MLP neurons of a small language model. Each row is named by its layer, matrix (gate and up: input weights; down: output weights) and neuron, and shows model dimensions 80-175. Each number is 128 + 32 x the weight over its row's rms, rounded and kept within 0 to 255. A neuron's up and down rows have the sign that makes its largest values positive.
After each neuron's rows, "fires on" lists the tokens most often at its 100 highest values on Wikipedia text that the model never trained on; "fires before" lists the tokens most often just after its 100 highest values on Wikipedia text that the model never trained on.

L2.gate432 [119 172  80 137 131 115 120 131 167 149 156 114 159  73 125 130 136  91 128 201 199 173 158 133 133 150 172 160 137 185 135 213  65 137  87 140 229  85 172 151 128  93 170 137 102  82  88 126 153  99 103 133 121 105 180  97  77 117 111 154 127 112 134 150 123 133 144 127  81 138 153 124  92 161 108 128 134 170 160 134 143 121 141 152 139 101 142 110 101 117 122 117 131 160 114 123]
L2.up432 [157 148  70 129 118  88 146  69 137 187 172 102 112  75 136 159 144 144  92 135  96 126 174 109 136  77 150 151 125 142 152 187 118  74 152 163 167  96  93 123 148 110 125 142 143 109 189 142 144 149  63  84 105 118 143 102 130 211 147 102 173 140 143 107 202 105  96  88 143 113 154 113 118 179 108 175  76 181  97 119 150 125 114 138 166 112 131 162  93  89 160 138 140 177 102 159]
L2.down432 [123 107  81 163 165 134 100  96 133 153 122 145 119 105  97 149 108 103 114  92 129 116 141  95 178 153  79 135  98 143 102 168 164 153 114 168 141 126 148 115  76 178 117 162 130 168 162 147 158 141 121 117  90 148  98 118 122 115 149  75 145  69  96 171 127 138 109 118 101  92 126 126 109 124 102 141 110 127 160 124 175  94 148 135 105 106 122 245 121 122  67 166 127 133 159 173]
fires on: "o ", "son ", "e ", "istor", "le", "am "
fires before: "| ", "(", "g", "R", "B", "y "

L3.gate320 [105 157 130 123  68 108 125  98 126 119  61 108 136 157 142 109  94 105 187 143 142 109  86 152 132 177 139  90  94 123 161 195 137 101  99 204  89  70 137 123  99 138 207 131 124  94 100 152 173 203 118 132 121 112  95 143  80 145 132  87 187 184 134 189 149 200 132  73 114  83  88 120  56  96 161 187 130 103 134  99 207 137 151 153 137 129 111 159 117 146 142  74 127 139 141 156]
L3.up320 [140 126 157 132 155 157 106 138 136 174 148 102  62 154 236 139 140 137 165  66 109 110 165  54 174 134 146 130 109 119 166 107 125 155 138 147  83 158 147 133 189 118 132 127 109 144 156  82 111 128 118  84 148 107 118 108 137 126 116 151 134 104 137 166 164 172 140 144 141 145 110 113 112  72 153 142 125 180 122 116 175 132 147  64 123  86 184 112 142 142 128 128 129  89 177  99]
L3.down320 [149 128  82 111 158 106 134 157  96 129 115 118 133 147 100  92  96 114  77 116 125 113 116  90 129 153  76 153  92 127  50 160 136 141 174 119  77 105  97 181 119 133 111 170 140 144 145 120 146 148 149 158 182  82 150 196  85 134 125 158 125  99 150 130 125  83  75 126  99  69 139 139 172  83 132  90 122 175 125 173  93 171 114 139 201 165 172 136 151 213 100 102 109 172 125  73]
fires on: "==", "/", "\n\n", "; ", ":"
fires before: "\n", "\n\n", "==", "===", "C"

L3.gate317 [145 163  61  81  97  77 110 124 107 160 111 150  90 153 139 150 138 148 174  87 147 132 138 170 164 107 116 159 198 134 156 121 121 145 118 137 200 140 188 129 122 147  98 150 133 119 121 129 157 144 111 122  94  96 137 101 154 124 119 129 178 135 175 181 175 113 111  75 138 148 160 132  85 130  76 157 137 155 110 139 145 138 147 122  98 142 117 133 106 148 130 151 151 117 178 118]
L3.up317 [200 114 146 127 140 130 137 122 126 147 115 127 158 130 140 188 109 138  99 144 156 100 143 141 145 190 136 128 168 103 136 117 133 127 138 140  64 145 105  74 122 152 192  62 158 108 156 130  65 112 152 116 176 148 137 172  60 148 136  77 158 105 209 132 136 128 103 134 146 128  79 170 104 130  95  91 101 119 121 140 113  87 142 189 159 112 163 150 209 159  98 186  87 116 134 102]
L3.down317 [110 132 118 163  93  77 114 114 120 128 123 152  96  69 112 122 215 119 108 118 135 156 162 148 119 113 132 149 102 129 148 118  90 138 163 144  65 190 157 125 129 147 121 140 150 147 167 110 101 148  99 156  69 155 106 133  97 113 130 163 124 160  68 104 114 139 125 140 119 116 158  84 125  85 171 122 127 149 171 127 134 105 121 100 143 119 205  62 157 111 105 172 134 130 180 135]
fires on: ".", "). ", ": ", ". ", "/", "°"
fires before: "\n\n", "H", "The ", "B", "E"

L2.gate465 [ 52 116 153 172 190 156 172 163 103  94 119  94 139 116 141 117 162  82 121 117 140 163 159 107 125 103 160  97 111 171 118 218  93  76 161 119 136  79 117 120 128 132  94 170 132  73 113 110 118 111 130 124 163 129 141 122 103 139 114 112 124 166 122 164  96 169 180 142 113 153  84 155 148 127 159 128 127 224 107 108 137 143  98 129  84 122 134 155 155 173 157 110 148 166 129 110]
L2.up465 [ 75 137  94 110 105 131  99 192 172 170 136 118 175 168  89 144  96 109 149  82 155 129 105  94 113 115 139 155 176 155 108 135  77 168 123 146 123 154 123 161  94 121 137 133 144  91  98 113  70 106 150 118 161  97 143 111 131  71 158 135  87  77 175 142 137 154 125 239 117 129 183 166  86  85 202 129 186  97 114 111 147  70 140 111  99 161 101 145  91  87 131 117 116 123 145 140]
L2.down465 [132 111 139 117 154 146 122  82  85 103 132  82 103 149 123 125 187 149 146 138 144 137 123 101 123  92 165 130 122 205 188 149 128 113 135 157  68 170 122 151 100  48 176 164 152 102 141 132 101 157  97 170  89 169  73 137 106 163  94 167 157 121 133 178  84 145 191 116 112 143 117 187 124 130 186 154 150 151 137 109  92 125 130 152  63 102 113  94 117 122  96 119 155 144 129 131]
fires on: "(", " ", "\n\n", ": ", ",", "3 "
fires before: "/ ", "0", "= ", "2", "3"

L3.gate28 [159  90  86 137 111  56 120  83 145 169 125 121 106 127  78  92 128 144 131 167 138 130 150 138  83 168 113 134 135  78 110 117 168  88 174 112 106 116 155  85 105 101 136 185 117 154 135 157 167 148 113  99 117 120 152 225  87 157 139 129 138 119 148 166 161 117 100  67 112 135 102 145 111 115  62 136  76 140 132 187  91 139 131 127 126 146  73 149  83 145 147  80  94 112 143 116]
L3.up28 [166 137  59 112 112 175 154  84 150 135 169 144 134 116 132  84 171  65 159 182 150 160 106 148  89 111 122  82 117 150 125 173 155  88 170  97 129 126  45 145  82 141 110 129 123 164  69 181  98 121 219 127 133 151 130 150  52 138 195 127 159 160 102 153 121 139 139 157 145 160 133 201  75 164  96 115 109 147 151  89 109  96 120 101 136 124 156 160 124  86 134 107 108 137  77 163]
L3.down28 [151 126 147 126 186 127 124 130  96 121 116 151  96 131  76 100 120 150 168  54 123  96 177 127 166 133 127 147 172 158 142 159 110 171  80 135 122 180 173 137 118  71 155 149 196 166 137 172 157 112 139 114  82 117 143 183 176 104 106 130 103 109 107 171 124 162  72  69 108 154  91 136 149 135  90 102  56 136 116 177 100 146 184 133 102 121 142 163 108 118  95 170 144 140 246 114]
fires on: ". ", ", ", "a ", "\n"
fires before: "He ", "H", "B", "A", "In "

L2.gate494 [189 172  94 143 195 176 115  76 138 105 101  87 138 128 112 162 128  47  68 160 173 134  84 139 144 111 129 106 141 130 104 141  86 133 125 155 146  81  61 165 134  86  86 147 121  94 148 163 164 147 124 177  95 183 181 106  95 186 133  90 116 163  73 112 107 169 170  88 122 121  76 126 121 146 113 149 115 126 179 145 158  90 163 132 131 128 131  86 120  94 117 157 161 128 112 124]
L2.up494 [ 89 164 169 154 144 150 138  86 125 111 138 105 159 135 148 152 182  78  88 126 135 140 120 160  96  69 119  50 148 111 107  62 146 113 172  77 110 136  40 151 145  98  78 115 169 121 177 115 141  98 140 149 105 136 111 127 120 126 163 118 147 107 105 172  80 143 161  84 165 135 103 147 110 121  78 146 139  77 132 123 150  44 129 181 169 154 159  86 176 121 135 115 171 162  82 139]
L2.down494 [107 114 184 141  78  74 162 122 128 125 157  83  77 137  90 126 171 194 156 105  92  91 114 139  75 106  87 109 163  49 113 148 159 127 108 101  89 121 116  64 132 150 199  89 166 175  87 128 133 110 132  98 127 141  75 185 117  79 153 162 129 124 147 132  63 124 131 125 156 115 170 176  94 137  81 136  63 160 162  66 115 149 169 152 124 117 171 146 196 193  76  72  89 163 176 123]
fires on: "==", "m"
fires before: "\n", "\n\n"

L3.gate308 [165 118 134  82  94 158 131 148 148 178 107 138 192 124 110 138 100  98 118  87 171 116  67 201  82 126 134 130 106 171 123 138  61 135 148 156 167  45  71 148  90  93 121 155 122  64 140  80 132 132 166 134 121 129 146 179 205 102 137 141 103 168 126  80  92  81 153 146 188 132  99  93 143 109 112 141 179 134 116  90  98 163 102 115 145  88 175  94  95 124 162 152 163 129 108 136]
L3.up308 [157 100 102  78 155 179 105 177  81 102 134 131 133 111 149 144 120  76  40 133 150 187  84 138 146  84 101 113 165 176 146 110 109 163 138 127 128 127 137 139 140 126 183 117 110  92 103 149 105 150 105 155 146 141 141 106 151 103  80 171 139 157  84 105 141 149 134 101 140 137 114 178 123 106 122 167 188 192  90 138 134  79 124 104  94 122 107 168 162 170 159 121 127 110  91 100]
L3.down308 [149 133 186 122 152 158 106 169 118  98 110 200 131 104 127 129 131 147  48  94 120 171  69 137 102 118  82 174 150 142 142 141  86 130 132 119 139 144 122 138 146 217 102 158 100  79 104 143 135 120 124 175 156 142 127 110 150 130  63 208 129 150 150 163 151  73 118 125 133  74 130 129 146  67 151  83 172 158 158 164 117 127 121 143 118 131 124 161 118 162 144 131 117 132 122 139]
fires on: " ", "== "
fires before: "T", "S", "D", "F", "R", "A"

L3.gate8 [120 108  72 168 136 136  98  92 135 135 119  96 170 156 121 124 117 137  82 175 158 143 135 177  42 164 186 137 116 152  94 163 173 166 133 120 133  82 115 161  97  83 111  81 152  95 113 118 128 181 115  87 158 188 162 150 133 172  88  45 150 158 138 156 129 182 134 107 106 143 105 147 162 113 119 101 136 131 149  85 129 114 135 131  93  96 153  83 137  92 175 166 143 129  85 109]
L3.up8 [117  83 107 171 139 137 150  90 123 183 138 132 183 146 144  62  83 137 113 126 116 126 154 133 131 121 120 136 134 136 137 139 169 117 108 124 165 147 148 152  86 110 121 109 154  94 164 113  92 177 154  83 167 123 154 138 139 139  97  84 125 166 150 129 162 118 125 122 162 167 173 142 132 112  78  90 105  91 119  79 161 122 215 137 129  90 140 136  68 156 138 159 196 142 122 130]
L3.down8 [118  72 145 130 138 103 152 108  43 101 141 185 122 156 168 137 149 101 150 125 135 126 121 107 155 154 136 141 164 115 169  88 134 111 139 141 108 141 167  96 136 202 163 131 144 129 138 190 144 136  93 158  91 130 165 158 160 118 152 154  92 105 148 105 177 127 144 108 136  69 113 143 133  94  89 106 154 108  96 176 115 152  90  59 161 119 128 153  99 177 103 172 168 118 125 162]
fires on: "ace ", "er ", "ate ", "all ", "ist "
fires before: "| ", "(", "|", "who ", "and ", "f"

L2.gate137 [142 186 176  98 178 149 102 120 115 190  93 158 122 133 115 151 168  87 114 129 178 123  92 140 144 122 127 125 124 171 114 152 106  92 135 148 100 135 152 172 141  99  65 124 156  68 142 143 169 168 151 149 100 128  90 134  84 121  94  66  90 138  59  78 127 139 185 183 147  99  92 172  61  74 148 120 135 142  88 131 159  94 131 174 145 117 142 166 101 111 141 125 183 108 131 134]
L2.up137 [118 120  94  76 126 133 111 210 108 134 122 147 111 106 114 150 117 125 146 107 123 180 129 178 157 104 109 164 100 102 153  64  96 115 118 135  95 141 121 109  78 164 112 155  74 152 103  62 206 142 167 179 141 194  70 162 108 137 137 171 174 138 164 129  94 138 134 154 112  81 139 109 101 150 119 188 142 182 123 178 159 124 161 123 190 172  55 169 120 139 168 119 147 158 140 149]
L2.down137 [148 125 140 159 125 136 144 108 133 165 126 126 116 161 163 140  48 151  93  93 181 109  84 154 125 167 121 148 156 130  99 134 106  96 156 116 167 148 137 122 153  51 136 122  87 124 151 132 102 191  91 143 185  73  73 151 101  98  84 140 123 254  93  99 111 115 161 112 114 136 129 119 146 112 123 149 123 103  95 115 159 115 148 138 113 104 163 186 139 113 164 115 153 144  99 101]
fires on: "===", "=="
fires before: "\n", "\n\n"

L3.gate160 [153 152 145  90 103 169  96 100 128 108 114  67 144 157 115  98 145 137 164 135 188 141 116 126 151 139 124 124 167 128 138  78  74 126 138 136  83 137 148 213 120 136 103 117 119  63  74 128 135 182 105 159 159 125 111  65  32 181  86 100 167 184  96 110  77 178 130 127 148  89  81 111 137 136 166 154 174 165  92 133 141  84  83 162 160 125 154 111  98 134 141 100 147 149 178 134]
L3.up160 [133 192 138 168 123  86 165 113 162 154  86 129 148 125 100 109 120  72 148  88 158 120 147 199 146 150 114 159 136  97 146 131 104 126 157 164 114 140 168 170 113 181 118 109 157 140 130 115 131 164 152 104 170 165 152 178 106 182 106 113 157 141 121 127 152 161 175 158 116 142 100 114 113 132 106 147 116 164 102 173 133  98 178 136 105 126 156 170  74 140 155 124 177 122 136 152]
L3.down160 [116  94 130 132 114 127 105 138 136 176 158 130 103 172 104 135 126 152 101  85 112 125 149 142 155 134  87  94 160 127 132 144 154  97 112 126  38 197 139 136  90 100 172 149 101 130 146 129 149 210  77 111 138  86 120  73  60 115  56 106 134 239 116  91  63 145 134 144  92 143  95 135 123  70 142 163 192 172  65 131 164 140 117 134 133 159 136 177 178 112 100  95 134 129 159  93]
fires on: "===", "=="
fires before: "\n", "\n\n"

L3.gate170 [113  88 104 141  90 119 142 119  93  93 121 156 115 121 137 178 128 148 119  95 114 171  88 158 110  91 171 129 142 178  86 128 118 129 130 131 182  59 142 125 130  90 111 136 152 106  78 178 111 115 148 141 111 154 141 120 143 118 143 139  97  82 105  96 108  79 144 192 139 184 122 118 127 131 101 135  92 154 138 151 128 126 107 190 146  76 179 134  89 155 165 136 162 138 131 107]
L3.up170 [134 105 143  99 188 190 154 211 142 190 142 139 179 148  85  98 138 158 103 123 149 102 155  49 121 150  64 178 179 114 160 105  78 107  99 155 131 129 100 169 131 155 164  99 133  78 127  78 101 105 127 136 184 159 154  98  86 116 115 100 102  93 167 147 218 143 100 133 212 102 166 193 133 106 176 109 119  81 131  80 123 117 107 183  96 148 140 138  79 139 145 142 159 103 127 123]
L3.down170 [169  80 149 127 103 101 153 144 143 141 134 163  91 143  87 111 152 141  81  79 130 195 111 111 118 139 110  91 132 195 110 163 173 134 107 161 119  78 231 126 159 101 118 154 133 143 220 143 172 100  94 160 144 161 157 105 140 146 130 130 126 123  96 136 130 117 156 133 134  70 118 136 117 101 155 105 150 167 129 154 161 104 161 161 126 118 102 151 149  94 102 131 154 101 105 113]
fires on: " "
fires before: "| ", "|"

L3.gate219 [131 135 119  83 106 209 154 137 120  71 129  95 191 140 112 147 141 141 132 126 114 139  95 154 115 126 150 155 125 168  84 146 127 144  66 119 143 100 125 103  90  91  58 108  77 130  98 129 150 112 175 133  59  91 131 135 123 154 189 131 169 133 154 162 146 154 164 150 116 124  95 122  95 119 181 106  47 130 222 110 125 102 125  89 122 117 140 122 126 176 174 138 204 130 106  87]
L3.up219 [ 96 150 150 120 145 156  99 152 119 108  91 133 184 127 169 147 159 138 110 107 111 161 107 134 138  80 106  80  73  73  65 131 123 111 138  59 112 152  74 129 114 137 125 106  71 134 138 139 151 125 187  90  66  81  87 104 135  83 112 141 186  81  97 182 185 134 176 151 117  59 120 106 140  53 157 146 125  89 149 128  91  87 154 144 140 115 124 153 127 196 153 166 139  82 147 107]
L3.down219 [150 108 142 173 125  78 156 148 122 121 160 206 106 118 117  94  59 143 102 125  90 108 112  98 112 126 117 100 130  95 150 120 117 128 157 110 112 107 154 155 126 138 128 123 138 113 144 134  92 100 136 107 126 145  83 167 122 101  58 133 106  60 125 152 139 146  89 129 147 106 133 136 150 140  52 204 162 144 139 123 114 115 132 155 120 112 143 111 108 133  94 123 117 114 154 126]
fires on: " ", "d", "c", "\n", "r"
fires before: "| ", "T", "ate ", "- ", "S", "ati"

L3.gate482 [163 175 134 119 114 172 154  65 168 149 148 125 172  67 126  83 178 121 140 199 157 163 143 125 115 167 144 130 128  98  67 146 109 133 139  98 166  99 142 176 146 133 128 112 150  67 133 105  83 105 134 118 132 127 144 159  54 140 123 107 119  61 149 140 140 105 108 116  72 191 145 129 104 193 156 140 156 112 110 140 135 152 165 110 146 123 124 128 130  47 175 146 159 177 116 166]
L3.up482 [103 162  70 148 109 111  60 106 206 132 131  43 157  91 122 151  70 185 149 104 151 134 127 145 133  96 166  95 133 104 119 179 108 162 160 108 183  93 141 183 112  95 112 116 191 164 133 146 182 133 157 177  95  93 166 144 157 137 125 162 204  93 157 161 156 151 132 156 126 152 142 124 141 111  83 143 121 160 154  48 147  95 168 128 122 101 164 119  97 146 113 122 119 142  94 176]
L3.down482 [117 157 100 121  90 143 142 135 151 157 146 140 137 122 138  84 155  82 171  56 130 122 153 104  87  87 123 119 132 110  87 151 181 157 161 143 113  98 164 126 131 132 128 186 163 171 114 152 126 110 138 102  77 144  88 143 126 137  75  86 113 177 158 140 117 112 155 155 113 141 134 170  85 128 191 126 183 148  72 145  97 170 113 113 101 116 106 176 127  90  67 155 147 130 175 187]
fires on: "es ", "s ", "n ", "son ", "i ", ". "
fires before: "| ", "(", "R", "|"

L3.gate161 [178 156 144 135 178 219 176 132 109 113 150 124 172 129 118 122  99 132 164 204 160  72  87 161 162 187 148 150  99 186 147 134 128 136  69 125 115  85  56 128 115 110 128 108  76  34  77 140 137 130 135 130 174 130 147 130 123  94 138  81 146 122 169 210 121 136 146  71 171 153  63 141 143 160 105 132 132 100 121 120 162 117 142 148  95 165 160 117 127 147 126 149 170 153 159 119]
L3.up161 [122 173 125 130 100 103 123 137  98 125 115  87 120 164  97 130 120 116 162 110 176 131 110 194  97 113 129 109 116 158 119 143  97 190 110 125 101 152 139 124  84 135  84  80 143 146 161 105 106 133 166 198 112  91  91 142 117 104 143 170 171 178 106 189  91  56 102 125 123 128  94 173  99 147 138 150 126 106 146 131 112 180 127 154 184 121 152 118 112 104 134 103 111 125 205  95]
L3.down161 [118 163 180 101 143 101 126 133  95  98 147 148 157 182 141 130 105 103 168 161 112 110  96 121 106 100  86 141 117 161  97 167  97 158 104 101  85 119 136 155  94  90  84  86  55 114  94 202  74  86 152 126 111 174 132 133 156 131 148 153 161 119 143  91 172  77 108  82 141 114 155 170  29  86 116 168 125  91 129 117  91 133 103  97 134 203 130 130 117 162 141 103 141  31 113 165]
fires on: "\n"
fires before: "- "

L3.gate217 [126 189 115 171 167 139 149 161 136  93 159  39 185 190  68 110 167 103 138 118 158 115 101  79 157 167 168 109 124 122  95 108  89 153 125 131 185 133 103 171 107 102 124 116 113  63 103  73 168 192 145 161  64  71 136  83 188 129 136 168 159 156 171  95  94 129 143 147  84 163 151 117 101 148 123 159 141 132  97 168 192 138 101 124 141 163 134  78 114  61 116 163 157 151 169  97]
L3.up217 [141 126 143 141 108 142 130 141 153 113 140 204  78 144 112 130 140 135 135 163  82 102 137 121 108 150 104  74 159 130 171 130 116  73 146 133 125 142 140 161  98 125 105 150 134 128 102  92 161 127 153 131 142 108 114 142  88 150 115 147  98 148  79 212 163 149 111 123 153 128  81 202 115 116  89 114  90 113 135 138   7 131 124 210 165 153 159 108  80 185 150 112  73 136 150 130]
L3.down217 [130 180 173 111 112 149  74 122 154 135 149  85  98 160 100 150 111  97 139  93 175 132  84 140 160 160  83 152 125  95 159 139 117 173 113 115 124 128  83 115 113 148 133  87 142 139 114 160 146 117 110 173 176 157 119 105 157 124 116 130 198  95 150 139 130 175 149  65 107 113 116 108 147 128 137 186 192  30 111 151 144 113  95 140  89 171  92 108 100 118 172 128  56 129 161 162]
fires on: "\n\n", "ese ", "its ", "it "
fires before: "= ", "P", "A", "- "

L3.gate173 [139 211 147 117 172 135 165 138 163 184 112  95 105 130 155 146 126 148 115 137 143 122  51 168 142 183 133 144  83 115 149  95 109 126 129 116 140 127 118 163 127 121  92 144 161 166 133 128 182 129 145 124 187 176  91 108 107 167 126  74 138 175  97 107 153 200 145 143 142  80 128 101 133  88 126 176 101  90 145 124 104  86 125 125  97 122 148 141 140 136 149 136 113  96 144 156]
L3.up173 [151 120 129  73  46 164 101 112 181 176 167 120 126  63 106 107 123 133 180 115 204 116 160 109 155 143 134 144 154 203  73 125  83 140 123 142  93 157 185 150  91 133 116 139 118 128 128 122 182 177 164 176 158 123 129 176  97 158 105 105 128 106 141 186 157 143 144 115  93 161 101 148 101 115 177 113 177 205 121 173 232 114 159 109 171 153 128 127  87 137 118 134 181 112 137 136]
L3.down173 [121 116 168 133 156 132 129 117  88 134  65 115 101 198 178 136  93 109 120 150 120 175 149 148 134 200 185 111 146  79 142 120 135  63 152 188 101 135 111 139 116  84 126 121 127 157 169 125 121 157  89 133 209 106 170  95  65 124 107  63 104 196 149 138  83 153 117  99  87 115 122  86 138 100 190 139 106 132 123 130 151  56 121 162 154 105 115 173 143 130 174 172 119 118 113  55]
fires on: "===", "=="
fires before: "\n", "\n\n"

L3.gate332 [111 154 126 164 166 140 160 144 117 124 152  96 121  82 123 162 137 147 142 136 122 133 138 158 138  86 136 182  93 171 109 160  96 151  92 103 176 132  90 203 128 132 109 137 123 149 106  63 112  76 165 122  98 139 211 109 117 168 109 110 126 157 112 124 150 163 199 142 111 141 169 154  75 152 139 174 125 167 161 166  90 125 142  86  68 108 134 121  89 148 160 103 201 167 144 151]
L3.up332 [ 80 118 170 103 110 114 182 154 123 122 174  20 154 156  81 124 142 152 130 116 118 156 152 117 170 119 113 154  95 148 130 145  77 136 151  83 127 146  63 180 135 138 136 108 142 110 149 109 113  65 104 120 124 140 182 114  78 132 139 115 123 179 119 115 135 139 161 112 103 136 169 158 122 148 171 138 105 192 154 168  90  92 188 124 111 153 121 123  49 115 103 112 139 155 142 182]
L3.down332 [174 144  89 121  90  94 120 118 149 102  89  76 134 150 124  88 150 181 100 128 119 117  94  86 117 144 115 128 143 121 108 155 140 103 150  72 152 223 153 142 156 232 131 113 103 142  71 145 127 141 126 155 118 126 165 165  93 153 137 151 132 101 112 160 147 113 143 107  77 108 122 143 108 128 125  87 171 127 160 144 120 145 142 104 167 116 128 142 118 131  73 111  93  95 102 186]
fires on: "ed ", "ted ", "s ", "e "
fires before: "the ", "to ", "in ", "for ", "a ", "on "

L3.gate53 [164 151 176 167 157 102 182 161 167 112  89 125 148 112  96 125 158 128 155 144  92 152 136 195 138 128 111 102 129 104 159 146 159 145  96 152 191 105 150 100 138  79 128 129 161  89 171 149 130  96 210  88 118 131 161 128  86  85 110 106 177 158  95 109 116 110 158 137 166 103 138 148 134 197 121 112 167  91 128 109  83 189 147 126 142  66 158 161  96 112 173 130 162 155 153  65]
L3.up53 [ 87  78 102  84 122 130 120  96 172 151 170 107 163  85 118  96  73 169 109 136 105  89 132 139 105 126 123 129 131 135 114 134 115 255 113 103 161  92 104 131 118 126 126 137 105 117 129 146  89  51 124 167 139 122 102 103  94 116 142 109 175 102 156 176 136 172 137 125 188 179 200 131 106 116 104  94 112 149 128 101 125  96 112 115 141 152  73 142  75 150  80 115 144 128  81 118]
L3.down53 [138 167  82 159  88 174 115 126 127 123 108 115  67 123 127 104 139 167  95 133 121 155 173 102 133 188 128 143 110 164 118 145 119 133 141 148  83 121 118 116  78 181 155 114  78 149 122  77 133 156  79 206 152 133 101 123 125 149  65 148  60  95 136 131 121  86  98 164 132 135  54 117  78 108  86 143 138 131 125 171 132 104 119 124 104 159 124  95 142 107 103  96 163 138 100 100]
fires on: "| ", "ch", "- ", "ph", "eng", "ed"
fires before: "| ", "ed ", "y ", "202", "th", "th "

L3.gate81 [ 51  94  44  58 159 158 128 117  87 229 135  70 132  95 129 173  99 132 134 176 109 137  94 128 102  95 123  76 183 156  89 156  72 101 156  91 129  79 137 191  64  68 131 166 134 140 164  95 123  98 175  90 175 179 111  97 128 150 141 160 160 113 203 136 124 144 103  99 167 131 112 108  95 141 111 110  87 126 151 123 126  89 164 145 176 108 117 130 134  81 113 144 111 130 118 106]
L3.up81 [ 37  91 200 121 132  81 155 205 132 109  96 182 142 145 115 207 144 144 121  82  69 130 191 101  92 102 125 103 119 100 171 146  97  78 124 112 125 106 104  67 125  98  88 157  69 158  88  94 151 103 136 156 127 166 163 124 158 115 102 167 104 107 111 112 112  76 125 120 194 131  92 169 115 137 188  98 160  77 135  98  64 164 117 178 113 114 141  97 134 130 192  95 133 163 136  94]
L3.down81 [176  96 168 110 137 111 149 124 139 108 115 117 105  96 129 138 120 128  93 176 109 188 113 136 112 141 170 151 140 163 135 127 189  73 108 124 169  84  92 194 166  81 146 148 155 115 175 182 117  95 131  65 131 163 156 142  87 183 121 124 157 139 115 117 160 149 118 101 150 116 129 169 153 150 145 145 168 101 168 161 136 169 131 142 118 145 125 177 168 132 136 202 153  74 100 117]
fires on: " ", ". ", "ty ", "ul", "re", "tic"
fires before: "| ", "a"

L3.gate399 [ 87 168 171 101  97 123 132 182 124  78 160  99 113 111 130 166 215 134 110 157 124 127 148  91 186 131 119 132 130  88 130 164 101 162 166  85 117  82  38 160 122 124 107 104 102 129 153  89  90 132 124 142 121 173 149 153  72 153 153 191 224 108 155 133 143  84 117  63 177  71 130 105 120 170 103 125  95  57 122  76  74 132 191 150 162 165 171 104 166 123 139 108 108 149  96 156]
L3.up399 [152  70 184 136 114 141 118 109  69 152 115 119  71 195 116 100 104 120  91 124 155  86 153 110 168 104 164 118 127  91  94 131 102 137 122 134 155 122  97 105  92  99 111  75  62  98 104 143 107 113 117 172 172 106 106 151 102 110 185 146 140 199 177 151 136  97  73 103 155 141  98 177 129 118  93 126 119 181  70  86  96 158  79 105 140 119 161 132 115 156  50  96 122  83 103 167]
L3.down399 [ 86  63 167 148 123 106 149  86 134 119  86 123 144 110 163 130 104 113 141 133 103 120 106 110 151 111  89 121 130  90 101 102 162 128 145 140 135 105 113 137  26 103 168  93 129 154 148 133  90  95 169  94 101 127  84 136 149  75 109 118  80 106 122  91 158  75 163 142 106 109 129 132 115 109 149  85 105 129 100  87 133 126 105 126 125 161 108 150  74 110 119 167 127 139  84 190]
fires on: "for", "\n", "iv", "\n\n", "es "
fires before: "- ", "e ", "n", "c", "= ", "m "

L3.gate451 [117 167 168 179  43 110  64 175 120 114 187 102 143 171 117 107 143 140 127 132 163 124 111 153 177 164 117 102 119 190 124 151  89 132 179 163 116 137 133 167 158 126 156 104 136 179  72 102 171 162 117 143 152 134 126  56 148 155  88 168 169 111 125 154 132  94 114 119  91  76  81  87 150  36  85 139 127 161 147  99  81  64  94  93 160 157 143 147 181  99 131 102 143 122 120 163]
L3.up451 [117 112 129 127 172 118 139 149 128  98 177 111  93 141 182 124 207 150 137 104 152 116 183 122 175 115 130 166 107 180 145 104 118 143 174 117  91 131 134 196 196 124 112 176 138 148 131  93 174 134 162 170 147 134 127 132 121 157 112 137 191 124 109 124 194 156 171  55 127 117  93 111 145 112 159 152 151 120 111 156 155  78 180 106 119 144 122  84 141 146 107 168 149 106 144 141]
L3.down451 [204 118 131  99 130 175 116 142  94 117 113 225  67  63 106 111  81  96 115 115 176 127  90 141  90 152  70 166 112  93 129 118  92 140 153 174 165 169 118 116  76 133 124 152 130 114 138 164 160 139 160 100 102 163 100 141 122 127  94 124 127 138 117 143 154 131 125 113 149  89 122 149 149 113 169  97 110  89 106 126 132 108 127 115 168  91 133 178  50 133 137 107 125 176 103 104]
fires on: "\n", "; ", ", ", "7 ", "201"
fires before: "- ", "and "